Weights of a small GPT-style language model, trained from scratch on English Wikipedia.
Size: 10 layers, width 384, vocabulary 2048, 18.5M parameters.
Architecture: LayerNorm before each block, no position embeddings, biases, tied embeddings, ALiBi.
Training: a variant of Adam for these matrices, 320M tokens, 4883 steps.
MLP neurons of a small language model. Each row is named by its layer, matrix (gate and up: input weights) and neuron, and shows model dimensions 0-127. Each number is 128 + 24 x the weight over its row's rms, rounded and kept within 0 to 255. Numbers have three digits each. A neuron's up and down rows have the sign that makes its largest values positive.
A block is one neuron, or neurons of one layer that tend to fire together. After each block is what it responds to, as a language model described it from the Wikipedia text at the highest values.

L6.gate756:150119089161151097149133156136146129142111101086134055141151132097125133135093106123107152139135154124111155108176153110142140138096157112165117147157087075149112152132107135111150110091117107140107097133119115127103141151153110157170119134122167104178124149174130182167107155132118158127120126125072130083110165119101147113112186132120116120138107104093133130097156145145152167126115
L6.up756:126132125106120152105160149088122156134146147153150169143157113092112107156116135141112156107095112121124102135086137098144123106151060151141127144132154106142132142114168086151140153109088099162181057096154112084108134119130113143080117126090055139144123138126148082118108155144158129169113152118155082143112166132133160141123166124118139087130110084124107151132139134120122122180130
Ordinal numbers and their suffix pieces, such as the th in seventh, first, second, 61st, marking a placing or rank, often after "the"; weaker on role nouns like speaker, member, agent.

L7.gate64:128142112126086151146113128121116124120119104143179097131135157161153142121118103115137104116077136134169102151122172129114167142108157114149076107118183117146144139132153137162119093101123097142095088139131135121100123117134138130081152103148119149169114174105158173149113094089089098147122125114168131186131098093115119104142125097145133128132126118103118133152145127130149122128149
L7.up64:154199108114141131116120100173109108139102121133117136119085089138105142142141119080131130117108135118111159137116145123094165150108135091141113101120129159124134112162128099116114192121151174080111172123106127123146110105173143111137105138121157091136111154109159125123121129068112137120138133103132126123143085123119111164132150104157101117128153155168119143095110143141132134152140
L7.gate760:133117144167137105105095134137143094176128136164149125157085150127117148104083105121173128157110132134175122140120167118155152092073118107113134125130156161142142147145095127175182132115084117132127155166178132121172144109115142156133126136137124104127124136119106097152147128124175148129119146095112152107104107151157132143134128170136099159137095115143084114158146146116133165141108
L7.up760:101094138154164086098105144134157088124122128138160128136113117097086119119123161111135120129131148154145156160123146145129092147126117091094128071116111141130098130156171133139121146155141130178143112122128148141114139095124113124144147110155120124126126146129077155121142140146134135107124139125135112128113155122113095123165139138112090148107114114154154126124126122126136086116126
L7.gate820:102167133128133151143116146128146176111143131143143132096114090160138100076133140112116151147140160145119127132120155151133120144131140125155116128144096129136139106143094159125144130135134117144124153134086093147130105130177135091137177110122152137155135157141143105115119092160147173083129126128122140172132109113141126132143138126106080101136087127146096130116138084124131149132124
L7.up820:074146153118092146149120123155131128114108133172153111132142095134088162132127113137117136175122104123120174112121162108099112150161119132125170115103115175153119123176140135137086119166127100112130154129102106132126124151131132143127143163111135132119120128162133137134129120137114157115097113087141130135156100086140115150088117113107107121130121112142185145087122101138134115149100
L7.gate916:125149099116104112135112139126162128155104107093182138075104120083138137130096105116115149109124136143128087138100109140115151138132134130079143167151119141146153117120113131153107162110140154124112115134139126118154101107166114091130121106194147114150114101158100114159130123171147119140130109108140090160159152064150123116110142104135137104162130131154101117133160130122167118165123
L7.up916:132132138143168112110115096168124155168179074145108151082141113118122107143158109134106150090150078117135113136185105158153131132097117127121146117097135123097139112134088120132132143126109100165106115124095101175130159158150140142139148092121133101132146108129113165179150133129196153121130119105113118133125139114146169097106153106128078181155097148122063113151107145135145128092137
The second newline of a paragraph break, strongest after wiki tables of scores or results, just before a new == heading == or paragraph; weakly, capitalized first-name starts like K in Kat or Kent.

L6.gate758:166163156068116145139144108107143134094122079097158175116102148116129152122165137114138117164097126150167118142155106127136133152130143118157169122148117115150132152157142134090113179091106111147128127149165097156132124109148141151173112101145125110120090130127150123110117119119112193104112069096137165130140124090166081084139126127112132150143165121110147119139131121135134119129136
L6.up758:169144136130087115119128144141121154160189130129186090122142096156157151146151074168133125138146112109109095125137107101154152143144118137155092064077136144070151146080140170149107095103132140174174144141110140140157101101083139081134103122143142123170142130153121154163120157141120126143117137129120119136123152100124134146117162074113094127152117104147131113114101121126163133094102
The second newline of a blank line in Wikipedia articles, coming before a new paragraph or == section heading ==, e.g. after a short description or caption.

L7.gate165:133135094145142174087108153143081157097094133127135136087116056091104086092113116102116094142137127154167132158123154129137118111113121104153145131131121155171146078086106126107116155104113158158132123106127123161126157127130114151130127093134151145154124128154147166168128123133104137162122133104103068163167149137145132149130110110115149105103136148152138134136157141100099135115102
L7.up165:155143116067160095086131091176138130149136123145121105122099104130105153133087145174170132164129088127108153113149124120138137099144133079122104115131128166127163123147108074108134099164141132133134159148178138122153133129179154106146142120193119100138140144139098119162146171126138144143150130154148093086143136153165171102121114075143122108075105136169133103114145106133097125061143
L7.gate393:141136119141123119129164136128131114103125152149146100146098117127115095121141155098143151131155141114113100132127109088113146117135169087155113087159122146149142125126134090122141115147156095111099160153153115123130126127083132122167173112127150110113102106123128080182161105088113141162094129134108092156131159108129109138157166124105123119150119136125113103156146093173157124123088
L7.up393:117098152126153144096122149081115079118135136076130130091107134137163127084117095112110145136141124155160108172118152170105129145121100135125102118110107128135102138092104112144147142138155100103141123120098184126091110103136091106133139117145132097152142104103124136134125169132134089137121104130129135128127115167159150132169154106089141111114160144121160088130121217122125118158124
L7.gate480:179123118143111123101114147077116109090085170130129104117108076179121104113149144149142144105097119115117124158126121157139119122092134099124164138126112132127167117176109133090145150100075139180129127104162111091104119164105109097148176122109161110184110104136136131151126123095125168141130128130132162156149133143177146123118177110096152107175138103132155100136174122148131133078129
L7.up480:150135121095142089112161134108147130139133093138147142117110110146066125118138141106134134131140153158102211153118151112143152130130127137139126164126115137108132119102178106119137124142123084135123093141162118113083193125121122128119147134124121128155098107107143125125131111121065109184133134121114137124117139117098126136129114128105163098124127113116158101132127142112164124136100
L7.gate672:170165166121150119117188160105128105092127110147137142086123097119135148125124179138140166142144118134117143152082112134148151131110149145139154167111142172122156127148119133107152126142089131157113139082119101155120132082142138139147170132120169113150129093096118081176103172136124130141126132128129117099135133072130087100155145105054106066155169125134173142113153126134132132106171
L7.up672:149145131124155093139145092130125135144147134115089093123128123113116109130140128082130078157173137080129155145134091133146127143104140128124091126145096115123159115127108137103130162109133115144132147191147111136145132104099096117110147114152096147171150142088114117168118100139111149156143109110110144113128152126085137143156156142145140137089145108172185141137149137113101129156102
Mainly the word after a number with a unit, as in 21.8 m long, 20 cm short, 24 hours a day, two years later; also mid-word continuation pieces such as produc-ed, fur-th-er, a-cross.

L3.gate192:118111088162131133117107087140182116117151123071111126090115092124133140116139124178128156127153110146154181141148084096091124092147121125124144072144120108116117149150143128147133116166159129153146155126114100154126135119110110087139099096109141153130113143084131102122150140144142183157148150131151127114136094135151154090117182129121121113152160120125139127137145163157112124119123
L3.up192:123115096120087131149096156107124114115150092133119113131098155151081137137135120089133146123122144129140104122085146123111147133110138154140131158167095143130098151155095138163107101120154130076165160133098121153086141133060100118130127139117111150132079113127147175102157136114108156103131089133121138119142126171126106118088128117126139149135095141119139161112130107108101154150094
L3.gate345:146125131113132133159128143120145131105163125142132121069140144129082168106125145112148134155122103111127156149107099155189144125137103095186144150117093147117114114158133157131131129127096156141117119140098101157107074160099101080138101163071131144085096138146140097168143129138118186135101138134173125133121135130151120140133154134123083113150122080118126122136150130178129135123133
L3.up345:134132112149126152157112133117104129125137148172144093162068098099148124095146139146150156145106132103096130159106098172156128096118115099152125134127109143144135108143151089156150138131109119112108137157126171117118101124125116126143139146107104159142122119079120169062149096140141159094132138121145146117148106090114132083130131088106159112134142098166183118142130155098155126135182
L3.gate707:171123133113125110142148161095099099094113132106109107115103179130130157116124141102134124141110113062161160120143112111104170123148130113093128106101152154123140139155155177131135141150076152152124137196115101156118144128118124171168146133121131180116130122145122119139081110137133168156128110148144149123095120149147143121157126101123116098116118118131149101116132111090133157158137
L3.up707:097089161111120116156133135113145165129129146094078121105132163114073088132133159179151128095171139157123133151152119115157132103139157133134128126119086129168114142109072123123131133107194154116149087115140110141144136126145105128124111143138090136179127087146095176110124113124149137076144146119126098095143115117144150109108142113139161105127137089141110100118144134132149121147113
L3.gate777:177137162138119113132097152113161101125098128148151118122140131132128122138136153160124151144130131150157094143129107100144140147149120139099123145133104163102139140137116162152140132222127108168137154118118145123124129123137082148141127110090123151135147118109185129131120146098117119157184135119174119116136127111110118152146161161142128071151110103151128143131135131082125147090093
L3.up777:105134115118073085118158099110153127132142178106120114153186141131130112104094130102106124162174138119103163135151143132141154074143132126103129131146121128146147093138120117121136124157149137118092134155139109117150150095143125098139117126095112112126158106140135215127155157119164140150106135117138112132108122139136141178135127155125125089145140132126090125078153134138116088087099
Word-completing subword pieces, above all ordinal endings after number words (four-th, eigh-th, 15-th), also -est, -er, -ur and -u.

L6.gate493:123099166130143122121162149135158088162149106175130124107089124115183119122101141144116123143102139109114134130148145077122148192153161146099110126085128128102151088156093125107182093122070086130155105142101113125134107138141122123141103064109150119088152150171100132114123176172108149146128124152090164127098106097117108084149111092156137131099118133083100124090140132127132141101170
L6.up493:134106135106122108143142099140139164119115174177157141114073131164169118117137132174116122140148161098145131176170139134173131148104149142117086135105144148116143139119111128079103127140134117124128160110134136147146151149117165080160076137146145149134109138130102138113130107136131125163143130119120125135130109133134157108132085147090131111171132118138109123103115113105146113141134
First subword piece of a longer word, mostly com/Com before mon, mit, mand, mission, also im, ef, sub, as in commonly, Command, effects.

L6.gate731:134131145142117118120122157112144116164128138175155139156095121121147125154112110156125154101127121095153107123132086160130095152140151149115091144103143124064132104102165119133105147084108127126095142130138109133122137100143131140134130111120116154139137115148189093143106157114149134093082125120120102180168100151081155131105131122141134081177110128102091119135157121132107097083149
L6.up731:108130116098120105129118111154102126154136145102152143108087125141136098099158064098153102113107122131091162136154116132157130129113161084160134161115096176158106069157115125081096138120106156125114133107156141190161174129138133107157202126133133085146139104145128136119136141107157123097180144134127129141191112117153108104143172148152173139138128139105142075134132125152132143138136
The last token of a sentence-opening adverbial phrase before the main clause, mostly years after "In" (In 19|03, In 2008), also commas or "According to".

L3.gate149:161139143159129134114132166132110106136121109130141109160151084159128121120091124116140158115124162136103124160134173086103098161125125118133149149114101136115083096110142144159100146158090138122163138127105124159101100112127100128134107106130136086075162126114150102149169122145098156124120115119146135115107142075130117149175101152133138135117128124130095099121139118168168112148148
L3.up149:141102159160137152141148102101146148070135106161147139131109096152176110139129155116137133127095137092097131147142137097127152170184086138120100093102142103121154097102143120090105155145079118133150142125102109108139132103107108146107110151170154135135095127137100167107157156143112085169122152111106087096140096095122168113136155072099158152137136151147168094141113141156113105126160
L3.gate196:133106131125059130108114175103173102078107091132177117082106163135120116169110119103117131109124167112129139131143136128101121144154135131117163125110121135080132162158129125152103151182142139165114131142103115164086122117105150102158123138118132131162107109132104077102149155132113099117113143097132175149130137123122135147118122152169132106151155167108143094129155133139083121136107
L3.up196:137109096100121131129108148139111137086130131071103107154127161180069132133105122109132126146118113112098093085121146145124090105095136175136173131109075136140148134119119119143119124175156124136147120129098090162150112100112103110135161117134146125129117110162118141142123095180114157143147091144146116127123148124119108141133142109147102082109117108110164131121098083106120121126110
L3.gate527:159079142119099132133084109136160125112135146153109145092106111136141135132103156139109129126106175119150137080162130139125136138131141126087160146110060087120138117146119171136162151103129141142160138139104115137138105099176141056137114180177135111126085110154136123125135107154144127135124115138168117161099116086108125112129090097108157137125119106128084137100187142159097113126119
L3.up527:114104084128122113106159112144153123104131129102159146145157130143105155144107130153141128178124090099141187161123112115127107130121145140151091121131096100104129110104113110100136127122086153151117130169119146131117105105118109107141085076109151134141086131137108133134090135140169110091137136132150117118112136107120143148103197123146064150119127138130147157108102096146124174151117
L3.gate624:127115134140136159103090151131148138095130134091163098081089090155120122110075164114140152115121113105124143133175148129134119105151130090103160100131103143080133140132122172102105183137100129123152161111094123129127114112147099108130128114140083146089182147134140107126132111104130092087100145119109140138152092122150086109132109115160140156141145123118141131133102139171107110108123
L3.up624:116111143139111052145109148133132128114146149107118127136141139146126114141092118131129144098138132169171100144166134122129114161121120156171144078114131137083118155122140163136137189154159157155083166155137125162143156107165142128142098130098102079156114158168142143112157134146121127140176137103115105107124148055119104147109120150126138132126163126128127119152143143082161116098098
Fires on word-internal pieces after unusual splits, strongest on "ul" in sho-ul-d/sho-ul-der, also f-un-eral, Epi-s-ode, La-n-guage.

L7.gate143:152126145106088154120108138186123122139107139095154130093104133112130160115154092155121125067113109142166184106142135114112125116113116128119154122152105067136132124142140112155117126099079134171145122123154087122090145167115099194105112117118099121144106152115132121103084106116134146120135167087149112141144108066106155138107099152120095088174128103168101141133178116091119143107121
L7.up143:122071145139143142148117137152125089127146091133156136112141151131125141126138144146129133129114107123152147147159076114112128110164107113134132107145151109185113099116090146164128129106140119115143113102121136093128130172112143128059152089144111115175076147115132092168133084125115132150088123133139171100118144173127152164104147096128115125168130134163150152148115112100133129128150
L7.gate238:149083119146114133135108166109125116110153166143138128117169154138147117110122148124129122095199112146164160152098097156127135129117134117125132155103169164140148067170115111129108116144137120147129135160125109142125110132130123132113070089110166155135124103110089134104157135112139141136128095133086137085097144100142122150171091133122147151109134144104144155133159151141113100108144
L7.up238:124123175111138130132089163157119112094140114132107103125145130127140137145133086172100128139105105165128125142110160165152092137118079165160138121135155109158087162122156121133129164104156102177165099142121138106110132141135137139156117107107099160154159103147044104150089156117134144136120177137162103091125166128124146133098110134098083151133127106118116156090122086132154134140114
L7.gate282:162116098150101163134092144112126174093131152123184157120159097137098144143109141137146133121109137124172133078139132126118115105105098124149116127132098135116157104129125135127112124122136129162104126149122096101109096113096106124126111140101138120128171139157134140160126115107111128105120151117127138107136130121121132141134093135089127106143124118133141104169184095171107141081085
L7.up282:124113052083127146150144151112138127126128119132158135155190131116153149109122151126113197115140177138142151141137107125101118126126131109127110087109141130112104117139083147100125119153130132155109170165119122129135140152103113151079120170115130099143096094099105125159091140117183113093179152120161160094160129126090130123113107116132108102130133137118149101165149105169169169179123
L7.gate810:146131166129139116125120189098125155101155111102120135141124118155124151116101136173125187101091137138148153117154109156116113135157124157154150128132131116154130089137126114153129141090112133110092130143114107122096137146118107169157164072085139108149152140111145109136101084112111086105109139156104083115120150141110131109104123109091106133117094118198071120112142084107135092085102
L7.up810:169112133105127124154132133143159132133084136122120134128121174117097114132143099179185088108177101146106125136128137120112119096085141147110118154122135110142142093107082110146122126094117138137136112100107103116094083167119111152119124117096133145160136121070126072103111135118136179128092143168103168155133099177108126109121122129127098118143165166127154126123120126106129105135106
The article "a" right after "as", "was", "is", or "became" in role or classification phrases such as "served as a", "was a Democratic", "is a city"; weaker on mid-word fragments like "ce", "ed", "ra".

L3.gate195:124114128147156117128140164091076161092096132135160161104119149110145105156140155128146151170135198131143144139173077097152104163158117109123146126145131126125082111096170120142118141166092103124111128164171116121135154118148113104123127077139123132096174106114144163120108151134149070081149120120106096129133089155112091141134121144120119118161132123134117140138157138135099152163121
L3.up195:147133152112137144130145150136167145139122138159166126106164143114077137106102136152197112101124106134151175140160129092148080081126115166172147149172112101124141100118127122112164143116168150141143140154144113108118101107135145160166132131122078139106134116136133143104113099133126128084133102074149108119135144129112169167124122120104122136123114147113156120169112149122129092098131
L3.gate524:103144140116096114148115144127084169116137140125120152120088130132105147165123174113134133141096150157150131078108115148160127109088126105142181121139115122113110135151122143133139101089134136172074148127111120106092089124149147110134146123073124116115162115148118158119102104091115103094132121137151110136121127133111143143115137146103117108151124101142184134124161094158101173129156
L3.up524:100132119134160148122135142104164138124155163135110119130150090139159141127171155188126119127125161192151140133111122164079096112101113138149082134107102158113150097120161103095159155088156170145157144197138073143143146129130158135118090160115154129101098144086120162126128171113150147122126140080148133142115134131074152148127132138156106095125151132157182115124144147109157111125147
L3.gate535:142168163143119124103121162108140143133092132124142085109110145090100133125148148141095146141100133162154116157157113143121101155154173105146170117132118120122131132126157120135142105149111122187150142148138129158068134151090111134129133109070142136133170089103118130107115132123139138109090124111156126188096120087121155127148110166156102118125154118133151114163097143149099105115123
L3.up535:125105161140149139128148109140174115148096163119110095140128145130137090149122147171098099173138087140168143125124111142107125087152103080166156112152096112088112092130131135129124119121148137141159127170147108130131148154116104150107174128100114087139107100102107116120078104119147111115142136115131109093106100148107129135136075157117120130165140163142117110122124129107127109159116
L3.gate979:104119108087137122121106170132129157081116094104182151126102139161104154122109139127050159129149108116141122079135169125125108138164089100095153095117124131150138083120188083157123119140121131167097125100096139137115148155126130112165139110108121147132119149087102151152140132118146095161116119141100138154139126138096136161127120135115075107166137138123114126179149170147152126144119
L3.up979:164106151132112124138083126160122134104154123163126111129151100117137142159165123142085123101173131155083112135082109109116086148156132126102081123100103111127095172125171134178152119134159148139132153124124144160122114092136158130143148101095123104087125151126144076140122158135145130133073132129101141122102149076136138117171139102127162120098138121137157141100133133144163142104084
Four-digit years at the start of table rows or list entries (| 2024 |, - 2010:, In 2018), plus mid-word fragments like ign, vel, ur.

L7.gate377:141160128152123064115165162133110100141162136123110112152094097100134095158119100138113163138167122126098100109127137078108158126169121146108137104115107099117110135131155107133083136142137107137151155136123154133063126124105117156132121127121149085182150113115136101154172169132141121144085116118101097149141082103135122134161151133097168128157135121142097126147142119142114160104154
L7.up377:138155105171104119169131102095073107143126155137155153107138099147183104152148118140106131111140156144115153177130115149181105111139153091138123112147140197101145108152114122126117109127138141127146143130144124102133111134143148117141137120145102115181133119148168144125073145123130111139140110132125133133134135141056126141135161115110149122138146117141150090123128123147156151074143
L7.gate599:096105106133143162166141176108144104121110124157146133149123121084145137138160158178181110153160122146130132153137120119128119149094139147171080124147135114129157102127131111079151129082146165131137144071175069107105094107153125153137117123152101176110151117111161169109116165125072138112136080143149110124149111132099133106129124148128102114164159130152136107097154130090149152126162
L7.up599:144121137113087170104165132142100088130106129131140103135129137171142101144113156118092169129103122120087148111123099124170149138159141138185139126089096122115146099125165084122119139105157127119110119114125112120154151134126099087131097117145127102110104141140174141112109125119121110135133106112103093146154116149131081094092128121172191145122132154128180088133124131111138168110154
L7.gate711:139133086159096167138133116130117104145130115147121135116129150128140152159136117117111134117115099146100128132151097138082122145097109141089150092163122165128129129109080146117117171111123124120126094100127155123118109140158133112132104152130112165128197159118119088126148167095087106140121144133153110141159121146114102101164116182145188090150143163089130150160148162111119161090128
L7.up711:137181148115135097149178139143089115134131118139125129068142121124181153156147146149137120132115123127140141135112080121114134114116098159167135171147159120184117183117121154107118142149137161071103167094149116106097109126076141168145133126155143138142167107144137110128121148161144168128106118123145117112111086162154187109099114161127120075145129126138154144141122204147131162107147
L7.gate859:141089114103115124138120117131159093154123109100151160119109130143097128145152126133149169120112156127123138108122084096098107111174096107111168177095143132134127166137110148135095144127064183117083162112170137081158123130124102137112119142141109119124086128134121152151082133063171142105140117150122143140137111132072091148124092121094146126143108093111144146153140138108149102118139
L7.up859:117116143131104092143137139147163076123131187133118121130114096139137123134137102112111133117126145129155157086132127148114128152125121153093113138150131133089165117128137142175126136133102155115096117152147161116153096123119135080132078159138121084125080139141142129134088130134147122122117126106108090130180137124081163135119109120123141123149129108128073118124142155094124163148141
Year digits completing a date in running text, usually the last two digits after 19 or 18, as in from 1906 to, in 1939, and also whole years such as 2015 or 2020.

L3.gate22:118151159137080115108112150112152110094132109129144148133097111114142100154127110113148119105090163144132088150118111076147135154103116147176130101166106131157169103150187139126113119082068138167080132072111162151054127163141114104143126105124111151105124132137115122103167129149130117114150126118099089179129128089126092144158175147127150129186139134140130118117128157119115135111153
L3.up22:134127127137134126099101093131105144160160163148116100112151114122105071104106115114183157135133152135162165127142141146113061114122178117145181090096135117111080145098165113097153137097129122108113156091127122126130155111151075132143130139196100142078125103109090111127115084137133133105134157095152121116127132064162131089127148145157156124120083159141143109114117098129127151085127
L3.gate197:151115126104122095140101094166131139125174120103132154112063141116092114149131126084127110111142132084138150142140085095090173104130127114155138097122090020127156098144157117134134180174133110102137116099143114136086119163163126141128183121120131129142111099165110125127161132145166119110123140092163102099122096121128107105142106137146121124140126130093129103105129101101120143132148
L3.up197:117124158134097112143102148123155138126117158136123161105117133079139111121164126125135110077122146176150105150169183128145108171112159096125121146146141129156158152159137132133120146106118152135122111126149109134119124156124114144097087138130157084122195111135097100093121149111146147132094099106156140139145161122161128101139130113110115148114145131112107120152116126145140134149153
L3.gate639:110144123150134133134146158092151150119080107117139102120135100116123091150144127083116165108149132170161111103172095149127086138155119090092135116128120097076120105151138098116117141121120160132133142094111136140117147152136131120131118123093137114183159152125141111105122156168087104164110139095109136191123122092107102141142110138167137093155175143079178102117128144129095092111137
L3.up639:118148111110123133094142112163105108118149161140129141106100130122108118158103154094087094096133158128121123175116138126103100114128105148141124132129140110119122112152117128084109137144080151168090094133149117088112135116141137140121177141117133087131151077166103137068094098134154162113065134152116105104133132179171084134136120146120129146123137146144130136098127105166113121127110
L3.gate697:122119182125099093128128184105102117095122136196169093109087159145071112142113104150106130131137136170139137096129167119178119141069149111147185117151101099148098131143095125096105189110115166104126118116162113173132101147168121141134164142109109123087124125116148102082117138127118136127112086101142085168116077115133166092131176130162098131167134146125117151143147088150100110119121
L3.up697:114130135093103077100111144107124141131174125126157156119115128082155148137121173089093168106118182151117108167123133093129136149127136149129100127112075119119094131125151101105149136110094145105108122113161133134136114126123137118107113139122141111135133119118168170102107149124139107109144124144135132159127141114108157115102121148146133088108111178080130089123139087124139164155166
Opening pieces of words split into several tokens, most strongly ill in illustration/ill, plus or in According, ci in scientific, em in emergency.

L3.gate78:153137110100108180148154071173105120115139086112149144174141114150099154173119111146152149133112145133093133123139117114140134158150120124137117111113125087090123109135120098076125129128143124148113125098111146143086121132129125121180173158108125130151119129101083139155123104142140087133136162144105138147136118106114154078092130106132139120105122154179105118142122157112122125126097
L3.up78:135102088135173128138133135091118147121096138136155151141141116135116133117126152139138128095092107101148116163167062129154146142157152133153175122103140109092140113166133171127112149126138132117175128127134146118112098136143161094147143147135082127159127162069057117162118138122207118100166126116110108132106119101165104156120106153115139154107120122106124139108136178135143074110160
L3.gate153:100133172113092145088157128142151116147150124128163135119116099118125166135107149110125135077092121135103130113089113140096114104172089088087167166126094153124112124177145104146130142151129118161131151169139136141144107141132124143130168135081116134158135124096101170134154099123141100125130117091139148162120138151128107136133108078127122166132137130117121138111142133143157124128095
L3.up153:129098134096102133091144106135116162122167147097130131138143148118087128131191111177117058137125104120165131115143171109149082100163122093144132176153152100111162130128175168133137141108176130117119122156169154098133073152128156138129143122159090131068144112127137139142142144102123160118122155135114132120114136151133111154114085128098146147146133100123139121128122119073126132149171
L3.gate674:110110144100126115164137104053141095135160155148160127106125132106124100110133082097087141080136110125150115121142110144101145133137115085167125087124110165145167112125044165136122150111055113140114114179126109114116105116125116147150162135108148143117122139152113134116144178105155128101116123178160118150143102122150109155124181096141122143134112083161110101146139130146110082155122
L3.up674:155114111105174130142156128125105157040108133108143104172168174170157122141154124169154137117113125170159124130128115143104105134136126099117152110129094100068135103109147082114098113134109082120161114117098105108125117131115146094161147150133130136149063158111147135140114152096151153092140147084107154089133149132111110139138147149137113133165132109114135153106107163129150170156161
L3.gate800:124143141092110136145120174108156106103123137172175081092128097122089092136144146130126128117097141102135180162133133102138125122158111096130156143180129081098159149132122123108094148097128139163131093165122114141109089135166112106111153135145118146094091155109114123098159127133127115083141113132131099146135116136100131125171120098140112131163119123138155106104149114126115103107097
L3.up800:124128131155116126144132150124143124114133131100077193174105123104139118113164132109139168105108167167122151114156110120147159117124131119127136125143138092136098128131186111095121140118125109129073113139135109124091102150151157100101128074137106183113105142173170162154134161123128156154115138120144131144113117148119139119120088120133107148159183108123110134105128150125097096131127
Mainly the S in U.S. abbreviations (USA, USL, USPHS, US Indian agent); weaker on the period after No., mid-word pieces like to-ur, capt-ur, and line breaks.